Weights of a small GPT-style language model, trained from scratch on English Wikipedia: vocabulary 17981, 9461 steps.
MLP neurons of a small language model. Each row is named by its layer, matrix (down: output weights) and neuron, and shows model dimensions 213-340. Each number is 128 + 32 x the weight over its row's rms, rounded and kept within 0 to 255. Numbers have three digits each.
A block is one neuron, or neurons of one layer that tend to fire together. After each block is what it responds to, as a language model described it from the Wikipedia text at the highest values.

L4.down109:108120136184111065187123111143156084091156127120114097111100061128098164073160126102162151094107139152162087128078137115100123032148158108108181156090095161108097108131132139125126146166168137065111208186168098124101148151131172145104106159149122163145137138117188106147206105170099131165117126102114160147105093127081162086124153156143166134066093126141111111139085120151147156122133
Responds to: Competition-event prepositions

L5.down39:116122117132152194120118137173160153163147179082111092141085141117098137117142175093127169091065087132112139132117097101161074120106169152123104118153168089083113084125076065151134110087124099138165168101087136102161155060179124138145139126121169127165099137104143094156164169120089090065152136144085177156172068098157113086084168155164079117116123173140159096145145159119145123099102
L5.down395:116123161223145145146096183061138223165154175117068143170108108090135039068122087154141142106123100085115138090138173117116114080145041127077130038147064099134112178168124190199130138132118191130102133105118148150119112122123223178086144160132116083147140153153187129138117131111142098149077097129140104192133089151079151105166090116140138162115085089144111105192105118144122132127128
L5.down522:123108150144148078099147179147106117186147138158153142155101140117154108096131099151108141095116172127119116160079122129143115142133096139132113117095109159110101104128169149132171163163120065095168061128093100134135139093161181128114112136132123158151065107143169146126135163170181118117124123216101185090096026109149199133180138171159154133177160153116105134107109113154136123120128
L5.down740:164148127086171095104097178123133123129147159139134119163088117117143131144126099144098157152205165121114112186133104125126121119138088167142184120142174124139145188111130092084137133158112142155101112120079182110119151149147121167084094115115145112107113100115142113144205082059114134109150105137086113178134123192161151138130172138077080076098129177090111130194123120086064177079146
L5.down760:129098147111141083074137114166111088154123085107128131114137109147122093156144145106153156104146202152196136071175082088180170114119155110118186139124103124163133151078136129122125175139129060175109164083110112145135111181163123137055114097064117125128101158107086072077145081109135147128136132102099187111177138110171121097118173062118138115143193122135136157108136114122131111115123
L5.down819:177124086155168093155161171111161086102170138095136081147150149098121118106139116114074116118141141107121162113097114132165127135175175181106153101105080138116134097117163095133137123136097115136127093179110079202127107156165110120161184131127105085150161116152125120174135151102125162061125068142162181072173137101139168155143050142175100149096101093104165128133089114139095106158106
L5.down856:073141159110118098122167096128111104058158133112138074177159154138193126114127103176134101124131155113119166101101140122143206156178132146120155075124101138131115095180085163108116088095111108113114121140121117156143155101130133108151185117129127104147171142068094106094180124158139105140181145110078124096130170167111139078074173148103150166155076130128099148150086152135093146181111
L5.down911:106089120120108093141119121125099139114150144102174149076097124100137132077143113139111102126229120120137137114198112136097131109054198131168095155126144138115142158104100137148146127116103199150111154142105178076114102133115137117131171110121110090086137098115163148083135148110146139100134170046139118158152124091082154140103129122068102147076162125134123110129112165100139121143095
L5.down1245:075185116127036166100129108114153137150102098129147156176114119113135187114143096174122095175162111145130215154049109092143097086169167047109147141139152169113096091088114127166163106157081096143148097096071108177086147182135148085167076122104107157114144128074133100122142128108136139116197138163162093122177076102128143157120121103089125144119124115128181082142162132119157119149104
L5.down1774:123145066123113160168095103054131128150124132173152133143090142085174126089124034122132175154116137183093091145122141144138116125159109132122166133135135091115141184187132177106158182087080118190149095215057122151121097066130101145163170145179076116149126143139122151173141134121111041139121116119093179141124122134187134103169159109147112092103217162174072170136065081121103085146159
L5.down1838:103123156084120176178107093106102104121129144155108122078103195122179167107135111141183121102151132117118132098093142149154184102150071092108080057096129173161100165151156153176158172125114105128154125099082113159135134113150156111112115069145176113119068175106073112125100155165140135181140095148137127125085137128116120166147127121164190106090116136142117201085050183137097143108122
L5.down1878:077144150099104190098075110129096062169131079095098109151165160088119112049106052079070105153122164155107110115074148106136109136119098124126117072082109101187165134180105104087101145132156207171086143151132102180114098100116148119160140151096149091156128109089092123143083112156131080102094111130115164108074063202087099120184159112099142084140191117128116107181114176088094184156129
L5.down2210:130120138084123200073090146175096138153122130127148129142182128104088158095096101121132141115151157117101069140089127108115096114098113138049143143112087114055129144092136130086137084083138116133142120164163138105122140151077117134130096084146168121177136113090091070156105126179130086116168083159095166118170118137108122171183056087084058180146149126218097122133127148195103093149093
L5.down2267:162179171161116137151102108131117113106180150105143083157128165088114166107088073147118158115046118125139121175122098127143176133162151075187127167086131134056119099066105192151107179107121116150143138097103078105158102163149139114129139188103136129134159132100129186137131144170149140171163180118143069093182117127138132101150042119150143167052136123137116128160117113191179183191165
L5.down2387:158128122171135093126116153195139161075163138115116149131142142086135145075164127117078161143146141144154125158124154142133166058135123121173121158122082190092089171187175168110128119151149120154129124113201070124132109107106130122081118144145112123122099112145071131115203135041145117151121121148114142120067070130162151128101167116141124161127145050118108131084162113138114153152171
L5.down2460:131099140168144087161095146113160105174103107094076124162123118141109114121108091105139112137145096149113152063130138152158117090143167098090198189092115189153135109077118125141094063122132201131119167165121078132094075155149112062157175103097129109127158124148143121102089108097123193068090053160072091093180104148134140175141143062131064137168073166103169174151128124147147142088157
Responds to: Track-listing field separators

L2.down111:175149127107150219100133089087083116130144122136117056110114120148159125113121148117141151088094098109095118063177129131073067130075132097108120125186131060153205124092168115112152135161099103171139135066110145164183090078087114152138154133111176120094157106144159066110084198133176142120133079131131098121113185158115143206134141174152076122122090140153108072135094144161149123074184
L2.down150:128063096114137101109123075088059115065147132167089087133119138102133076131096096105103094145170135114122149177120103129137143133184164142104075097117121135130144099102159181109164127092143082140167127103143139046104143137162133193123102137151065116118200104164126201119153153129177195173153155160139093071111148071137151139149101134115115094108116141147091173172071111214089117127133
L2.down613:104100162037173111091098122071138147103097114138122148147091153102114132142089142072141131077174141092119141066133139113095108156125136131145061125094090117114053117135166105163157074095121118123193110094133142159140160109196199088099114159118076150103134142115089135148153166116186161129191096120101117065152144192077075107117155182098132165186135167079106141186183090159109125072197
L2.down2509:157088165162138153077115099096122109140162120137110090149173143109157142123141134144075156087141148087133128096126155157152103115161149154176116100138066141144109180136175086142117141100113114109152071129126097155156120165157141150113111145086154162087174149055103164155174151155137145098151196115121132116175097099145098145119108183128110119170094164105099120073125094140197072133131
Responds to: Country and place names

L5.down40:141116096221115146113083139105092045143192177139158057100118141156058104129078137091110087115162086106134164167112117120118175129144102118160103111094183082212122121164097155222098158128082135132092146114109163159166150104101135080146086155148125112132119091098130186117145146095146074067107177086177114137097099124169171116079155189168140114147120191120122151094098122136081133116147
L5.down103:132110115087120109116078146111141178174147169158132178062106121144123175120132119103204106122100127164149109136152161132156125109143108132093118124127078087072087165136167136154054147153106130090160152125145074183119173114150149108114121147160103135148128109097112141142134103130072167156114179105102173172130130135152122175119076113172138198143163079143117172109107093161139187137131
L5.down403:094096059108135163128069140106160139102109104126188119161078105165069107120149074121218169092128139159120136101074108149146118128111157175140119142090102110105084137127176171118182100166068111110119174197116091121093114120117136188140127158110134142150152135112176119115109152113194087182109136095068164128113094108137058105123193102102121141110165153147124101134119074101166103181117
L5.down446:107145136140149106082128124104166159172124108147138127115146159129171148173141133140109194145110170103111151115108156107089095075132138174114099134095129143075159138075144156158145187151159144156144154178151161166125059167122179110135125170135172087149168114116149061116161130161200098151157113101148138079121090131139131130075073117089133073103111200149111152130134176097172145137108
L5.down493:132100130133145172074092090093091096132137178084070130115101111124102120136066142135114146086181159137137120093137172105118158102062126137133133144161137140097141137174130133141122114139156152133092079137115122109108175120161098167084161111079137071125095060148097144126152097152108072095115115071077125164146101190175109075138115101153115119100125137168118216075134117100117111156123
L5.down533:099143089120095097168139206153194078054147079132143138145084112115099130113086086119171084104126119095148175099116154106127077097113104130117069153137166138087132141167237082125086134140123192154138125123107128142119151085163109114156149144102082131107119100130134099122118138117131152114145099078085173157147123157140149113104173115136133180118136145179138150139116125165147144155107
L5.down591:085095123094120099055193098104113166120161183142057078111178177081100160149094090150127084142101170123146125159066123143124179072155156180112142081104125137178073094137108166129147103157140106121110130119172161120151121098155144148106124142130091125079129106098110126094133129090169153206160120139120150124081117128050156136099111124073205123141122135164116129120088153158155144144120
L5.down946:119068118097127152099171126144149123068085120135143133149083102105104110131154080121153162106131184108142153126096107077186127112172114145131174072136158115165131120134118148152118078109077126099105122160154167067103156074140151152115142090132134146221158123112136093131096103150164124161141173112093116112157170151127125106079112167127148150095142099150111176143166159192102093117112
L5.down991:100142155155161136126151127195116124172084098123130200134175137084101122079080145167204105118151109125145166130130090174152100117115150149107123157107123082160159162099083121143161085089042117097116161182086132156094152153116115123102161194172069182088173095112176126141106085118143124161154173135105051138126170173134097103090134144158136165202133141130195153105133184142151134134109
L5.down1102:135115090140168159126120142164115113085105168087128171106208096083105098146117116125115071135119134128140091137169144167140126174124091161060104155120155127133148152156064169125155182178145135140140176133147185129141093158147122167109070161137092101145167138116113118140113134168150208102092094053104110118116101144113134136100135127106139131058222088148117105150107080146102108133136
L5.down1126:140095102101101144087150157141078110108122110115110111107116104127153106171161116121100147099133175117145138182130126109083106129092083105164099080104112154145159240147160080159159129180118141135121115074092120084151106152116068098126171182128144160142121102086123085156072101102141118160141122148107112112107085165140105114128123139062076123139121104133178138166086064108133128129092
L5.down1271:121164097101138116082192160106118117167021129154175126108150065204143091137150129108199101115107104138134125093144097151118128158162110128098116109178115137133132107142107107110127099104125080121181161116118099200091094141148082132117109079100124158098115105154095160101196122159062155124169155133140066112089158180167076110136160094094107122133131092081104073098154132103187142105153
L5.down1607:104120079142195121149179144163146159094083121132123074130090123172109061114174185178148129137100209125114143130106143110103050092128161131055103118197057120082125099165087121091171110128114142169171129145104113074092096120162185150129187163105084162098150141128177110119139120094099150135084163103148174084114100129135092124081173151160159120099116140098100113130111134109156162158125
L5.down2323:128098200109112135080121113087119081110146147175167168096093190148180121123145055149138108173179123094119134146148164147057122178072097107139122097144189090145089064145127173173136117170129145189085123131126096135082114044160105146140106116124092165132098118121103141132098167122128194107113160112126157087157139087103036141139109098146058155107098115128100125123119101150132108156153
L5.down2369:138128086138109108101106119117155134171147194135127175130128138124110097089163135176162178154148182089073132149172113120128132085143109043111146141137157127084127164117107125145140153097067067118134132227077122128175157168085112054085132056071101122090116129101133111154125052119152098148180096111141106151142137136149122153194125085048129112206220127154114146111165122130126177135102
L5.down2398:112157099120148115095108114161120146092126164098127048184077106195110079120172128154143068137127163142152188158141099103118130129119112163132108128114101122092132108160134105150067148093071159103119127109100109138145194127134142122155111109130133116112069089069123155147183137108064100096126148118130170185074073135121180180113095095085180133122110075165133169134176161118144124105144
Responds to: Color and appearance descriptors

L4.down1173:100102114104137124113167120093138161176117140134125146158146110135075152145130126145107120112131142128092125127112096154167068163186103132116133108126083125134130155054122173165184174040125136130113143144210098201117127139126091109183135128112128139117120132119112065125184154091114103125078139124134087104149127119123120106144083113121118095130201142152117106160094125110088163111120
Responds to: Person first names

L2.down108:104104136181123106183100127145149175108126098118175138164134182109150162140153100112089119124125109077092111097094098121163131130142105103150073133163117120095122157139178091111156141137102131133100111097128163100136158147148129091186127156113160108120095101136182148098127116158154148084128175168160085125141161156159094128120221147140183111115156141100148099135101146111107157089115
L2.down948:124102106143173142078146100184100093152116090119106119170116148125152064115108143137084102045072160186123132149171206110120111152137149146141117161118099128146118079113103089102111114151141116129139189096174126115143149108080096142192103201099096111122100156181102163118090090140112121121076140174111208095127132102151138106117107149167071126154160148145083152151117212087157116066145
L2.down1981:179112138160147074105131182188129121124129058165130132124141107189170139106096108157075102126124129129041095213110131106140144138138151132048126118112157073099128130173145153123127163197126091135103127149105147133099134095038108126093145130102129110101117063141057173076110115126179169136167131146181172160127197093103158070104175136128130170137127114149167117129129122152179067090145
L2.down2097:172094183092129070139123086130118126136126137085159176084116122097103167163134097170113147167164090141074130123167133205156103108069089134129091119194132147123128169097147142124132080164158163072135090155143113150168106147103111134189074134102129147137086032144110158090121109109175167117106154187140126113129100125182085093145197027153169104093117099082101151101121124145104127099174
Responds to: Given-name ending pieces

L4.down598:078139163061171108172078162150120108131115106135149127128131139076091147105121053134146105171121150079109105051136169098082129171113104097129149108097076124150147111191086096081095135143099122162117148101159192088122134182098107113069114113105128120114094160094131172127141206153079146055097059190166119110114170143135166141145069106082111142066128124124148171182135103135067166147069
Responds to: Table cell boundaries

L5.down172:065115131102095122110101093134155188143122140129137159148110129130132150164114117143079114139104121106132104100147151057121082064168089094123126156127181065140106166128146077150144093153145134139076080089142094104130107045192201145087160171134122189081094144194070147098092117133169130080107122109083143126111100112117213126116111142127176124132127149079118114148128127134091104164100
L5.down276:114102098152106175131177153154087106113142175120126081148152138143114088147130101128153169108148105131155183119129139112126121139149168153156145135079168160139139102143124088153163107119166170137082100148155169120165160115158093158143167135085108146162174157150149139106179171190118160078101114093135116107077101092121153121116080128040124090154103077153108105105140113133070148149071
L5.down377:139109097105095073095160186146079129124129163142122107168136136152108155119114117113157186124135134108123131110162067156126114120149111164167121142136102105091099144181060184118152099126133165123165085119099187045148096163082127161137102156114110095120121123150188129137142141158128130128148128129234146141181140088103144114060146118093155082118109152177121160152097130142185079161177
L5.down584:118151153128137204153082078114074127118146168148119147019100106159097165097149120139191055125087115132144121161153105076170155134139118091112100111167139113135157150089162142128114098113158144144136144135158176123128086218094103144126142132118097103151136121108204119092121143137128139131076153167125140146149139121150185105118154123160162174118174115181126185143171085149122140129143
L5.down605:126095141080098175127202124155104113129134148088128119151124126152096094103138100142140097103119155077098133091110130089160127155172087106092108162117172123072157112113119118143185160081142179137174164186067151144151145145061100157140114089094153121107109138148110152141118082154115177149102140131106150180134138141137113121143093176123161137089088076130106130179107157054085111131170
L5.down627:143163113159108108131100121123131123153177142083099087144128110120154130088111161180133086095137115094096178086122094138094101129123186121119180144089149192166122121185105069111105103161149078120055127158146153146122154116122158111167106119171126155097168117133135127138089167154060126202114081148150160134127122113132137113154086145078098157110144154106113106169150148204122141140144
L5.down791:141175116120115094067107164132062129131145077115166181099127136070067103144175136100106117082124099113158129118066153157122146137143088157106133140200169099071119082158146144057135051093155176107110117132181136123110142130172151119111117124100154101108054051080143132136055143139129130102092146115106128094075098113142134098121077081136134094143102181125094161070077172133133112141198
L5.down923:143064101176070115175116144064169127120026075121172152136152097152143178069150107159172113104152134148110084136144117055083145092155131126166129112100066067130127115127100091135159134137099127112091030059183185123110111132137133095133097157205150131110084091135107094147129210049121101138066111132124121139129170130143102134129150223139187148107099127184085213134131139168148127117173
L5.down1002:151053120188110179074128115162122106072148092089091155151129099173102137109178156127134184105123179127153100091099145080112122104096159146101113078186160040151107126168162080105141112181094136108133139104180116132155141188164134134155129138132153160160111126094156158117171200162229147099109134088117157119149174174129148123094050131109127116136116152145173092162103136161142135155102
L5.down1083:181116127187095148113110115132097155060111106119164138115100147150110078123138124103132126108095120116159143070162216165112057076146160169092082127069170131122057105096115097109172164137119135148148130145177122107139109148143105078126070149131102159108121138143136126106112157142119194145137114083125117151068101155135141151076114147145099034131110133174157138188130081114153100112189
L5.down1462:185158106164099102186183057111097156127171010103166087166162143140080164141116129093085107099094147151174113145093134121157182127164156079164091154138068130138160133121137121189125129108136092080150108123127099058128196164059119113154162163132090181089102191116123104114124129170160116146120153155129150177125112100086151103068144127098162118085105157083124138137158132133160113144092
L5.down1567:121093126114182195085161152106088102106192060110116165134104074153106087133109111150068143133129046128150144140121075112110117144140176090174115089148151136134135107136100130135149098119098162104091125160083143136203184133081125179143105106071092124132151087185165178123100104106154120118077084152185131055058150119142168173089071166062153082113156091150099133098125058102115137152140
L5.down1743:129106124116198151146076189189106148091174117124116155118092166164138100155137148136153134115187142140126134090164079113161113144168100141192152150135130120141123116125130092183074055074166078113099156125130111113125172134101124101167137108118101089159100136146119146097181080145116077163147086194131186148142139034144120136124096167083103115145112193108127145170125054191106158151141
L5.down2254:106192130096157053116184110137176113163117079156079105111138166110114154136103130130136094111139125143120159073212121137133055130118137097120130148106104152132137092125102123133120115148107154093096093126108103064166192122089125149068160142143127083161173129164108133120086155109109133142114150101112150154095188108094128122198096086149128108156126122175140110126129078123108155131114
L5.down2491:107100133093088127101091154153113108114140113116176113117116171112112123113136130137172064131190112114174131105117101097149168133105121122167124128069145117182116151063104089173071133175172110131117135120138156179145148139133080087131067099149112175141102081137102141099087155181079070117089076095110154128124141121145140092191102130100120165161143156122146146134149181146114114110131
L5.down2550:044136128127129178127159156123131128138168102174088175114115193153055120087175110107128134116162091071160139174141104127105109160185169083140184147151179203119157103186115134120118105153145081113126145115111122083102118122076125092181119112105115155110111126101136144161094097153103159206188123090145049134106148121137127121128143147146121160111151105129166091164104164088084175177119
Responds to: Country and competition context

L4.down546:069155104097124100088113110176146099096098150129081167156143118103126114157125138135156114156123169182136159157149120136186096125086150097184142139059107065075128164093106114104138103201150057130073108087133153187144148130079092155142112126068068115089110072115156159176132121169162149114114101129151160138125149114140124118114159149114089175094158152099147156142111134163104085104177
Responds to: Physical description words

L2.down496:108088075141161090137100134153135199154140098169150123089158082120123138073095165122148137148165179151176120157149146184122090167179177183081147146183105110118101132085093203121120133079135146069168135096104056174127115146114168100105160162170113095067084171140072138138162147108123126130133115105178180096158168148084122159157157099132089138082096118139114113136125089135156119118122
L2.down537:158115159115149102145105140117114121072140148166125108128142098135158141117176178120134148170162219113139106112116201149122109111144129134074132122095105150115124106153101120109140134194103207116142134166128119143052119137108132114125098168150179115105197169167109016183097132145109158096164115168115205104187131086117183139118153132169103134130083102134114059158092134090099173099168
L2.down802:089123118222141106098111078112080123136107118086100093136172122158167126112080228097091153129166144151175121131146125144093112119132112111138120139137090136152069146159115093122139202197174114189183168142145098130199170118144098097158166167196173196167127082109129132140127158118180145141144175103082116111166074151160091121156157090097132130103131142141105132092122192121145166118120
L2.down1343:070099144116121198185071102172080139193117123127132227126166183139091093105126177113103114175165136148180112153126150157152118165131122129105124074072129122124118093150138113141124186157101082144137137089093128135131143102112118122113103214097118120151113164143125159148125114094086125183142161117138116154084139113115143077123168175111134147092126145162159097147128167106178130098094
Responds to: Track-listing table separators

L5.down357:111098166148138108129158111116104107125142162103107136136122094124093157097094154144154174158105137121146128101127179111105110152123100152155145056114138149108085127120120126100127124112105227125080119055114106177083106048088098192144192208131130140169109097104088125141126133138124104131126171109089130090101107136147094167085128110172115164121098206128094079106084120126121123091137
L5.down399:164122058154130142206155151159148122073103147093116099109139104131099150072141093119193136108111109189084159120153135090177071090125134099141124165110121070138114158184182112098141107158191094104156126118108084147094148110134127170123104166122166131086118154128136096127090079090069063129156122114173117112162138098114118082158167085173124149135162130145162139127129128153146137094143
L5.down519:196113152092057097129091093101202126124114182128146088144144120171152177071167118093142160127150144145134133150151099174134110158104115165112108128145139106161126086102146053148181103116129170131100109191160134128134117137123137122167116128080179055123091128069083148089120153122068067128146118129179146089100074099168185121159113176187098125128111103131173116138132105120152157159125
L5.down690:162123171185172097167146158131164086097214138149162112085116157163155137132166120144067191140133129083153142134199109112092117145187124106083132110020164138146167132132142143173090096120144187128155101098164105124099110153113143123127126112165117069144116108068138093126200127187163086106155136046118160084116152100156140147083141107155085105163108125181137150145116092188156097141062
L5.down706:158121189203122091121125115135161087140157106170124112112095109112068078098132182172071160108196153155154157101071111099112155121111103134149090153092094200176112139126137134096064113142194080088163119156151118162163096053129127157119171118126132148022142172092123119127121181193077106135105149181145086123131070125150124117119168096059147151120124170126130174071166130155112119137190
L5.down960:093122137158184163154135093103127120114152138091140156114147121171134072133130144141141114136204134072103132174139137108116127105088163116154101167115133213102142156142092140137129134146090159142141142142101149153116085094179211137138134093162141092113132164128143116136112129155108153095130124108114163059165160167080134112135120160091145160146157184143144113105122139104115140111112
L5.down1311:143101104160148118087084075131175080129097099113136141149155120133163059104097207153137047118142187145124146037095136074153082087134176144161152169075189129108120141165109100177189160139143126132103132172101107150117167196211192123114167140129145137067130104142218111120055088146135142108113110096123154109121138044064175137169101108112094086158094222148117094137157119147092116126075
L5.down1435:127078123144128124086142160160148123070117101126129139128168117141139104085063139163140110142081118089104092190077145134141120126167071124139127153150099128095124116148114125115100150133137173121130096099097153144164134091097138134126148152108188124127164087130166197080125156143099094116120120123151189156176189093129104082096187091136123138142119104123131136077124156090084125116068
L5.down1635:120080135131149104107119150102117131149108114169125140069124056131157086103132100129134136182148169112138053147083143077142086172115149099133144103181110118114140106063135139111100132083149169147109133150129070150153056093167182142080142171120129150100125067088142067167131137117162090125143125167128163073129112089055176146053150155099105106117127105159102174107118103083160120126070
L5.down1766:150063065074116124136171101147055165138123146098148108082134180097186064142121174132111135111131082171157133117108141153132109138135117143169173079105121119175104167160143183089124184114109128089092186141082144183080096146181131104102165100092130148115171090148108113063088057166133084079122123187075106174138175146050075142144092107174109111210175144163088124148155124138113153135094
L5.down1832:118104064127119101100139092159119110171145126123125145168146106125181112184099175132109088108120148099157172150095086134135153141148115149132122166104210127167142149122127106180080114125128090112136166158061153107133093145083156121076106155164098058099158105197104087171113130190151163098104179157155141123188153172136099075091072104119169110164112190134066108170120143124126107110102
L5.down1837:117101122160168161162171174107126166138097084177062094146098069109093135114143120154095140134073102146125078124099137108144168168176078125142135112144152137119128109113166116114143111085104112089155148130191127099115176065088073101090140188097131128127108104066088113156131137161150091149107130141143111150094120141164116154073121113167158109083100123130104182157086073118144117142129
L5.down2003:040149056073092120089111163092118109078099193112152095112122132171075112153114109130054112161112081107150115166123128153141133129131086149136108117098172107148131110130170134140182157154130096100104128121155055150111093150122089101145124097133114084094160117107087164183098113115105171112161128180124117139151181185108137102107205130199121144066205074137103173151151177080118173094103
L5.down2054:093163119115123134128096135156152136131163048179115160096126109098090148084120111096165141114109136116099078105145160102103141162138148123150156162135164140110141142103092144138150145125136139156078118145129112081150132166109145149166164143125124160124113158176122100130126137156127114084145108118175098146092130100148184194144105178135168145137103104077134104115085140068084124151129
L5.down2423:134139144160075094115150139151117159101082115141178114079131156136123164161074186164121147154125124081112151131149156071149157127120111168097174119093212087115144094160085194126126101115165107109200082165150167090132147069127149174088146105153148108134103155107092106115138107154137196149101078131050160139129137068181116142129152100142158130156126140164141118177110113136116128145111
L5.down2547:132126143174103131174045118097156171147141070121168120085176060110085110111092183129150111069125097143216135104110107142075129130131177145098131153149127095142111141089134147161124063097115129101064145107192149138132138158136245101129134065142089118056114134094154166126169117125149209139089142105147127154086145129095081129149147094173160157159156091121135105130179128127125118156167
Responds to: First-name completion

L2.down52:127111095156175077128141146116110092173130154139190087106115093175148164119170084056120098098135142155107083109112095072075077140180167182137139105166150121121067152116100113124110105126132136166148096119055121177166083137171170116108177097099096120126130051130125120103144148097165136161204138160120076091145139170096130149107120101139107129127108164163126055157175082131139086052133
L2.down690:133125092104134092165154153127105067143114095110122181099152086052042041100138151124123152139139106109154101091061126091114091136130127132110118171121126182133133135178161082127104133146094117201135124075155123126149178132175129120124068116144081157108144108104119117136110102148111178164186171128150159118141132175105111116184175127138143130092127137081127143123122149098129109033099
L2.down770:129102157136135133149158170137110085126110095129109055144109166110101140133150101059122164144065071112084103110111127131101142137140173106094136066141158119106115163117153157068151130151153153130126124135145076137113068145174163067152187089107156114131127093160071130136133141120118126150176075069075096100152098139115125112117130081116157127070155137150128116131140127133186129140140
L2.down1884:108093133116161106130124140146125132089165159128192127136119128154163081084136066135166137146137105115136109082100125097159126093155146103142135142176134111123130077116134138121120145185121125158113170165154151174127095143176130162125147104109114153095147129132179144110136128093152175080133031119111149158109128169173133116107100170125171087100158132118134138102130103149105164140106
Responds to: Natural-history word completions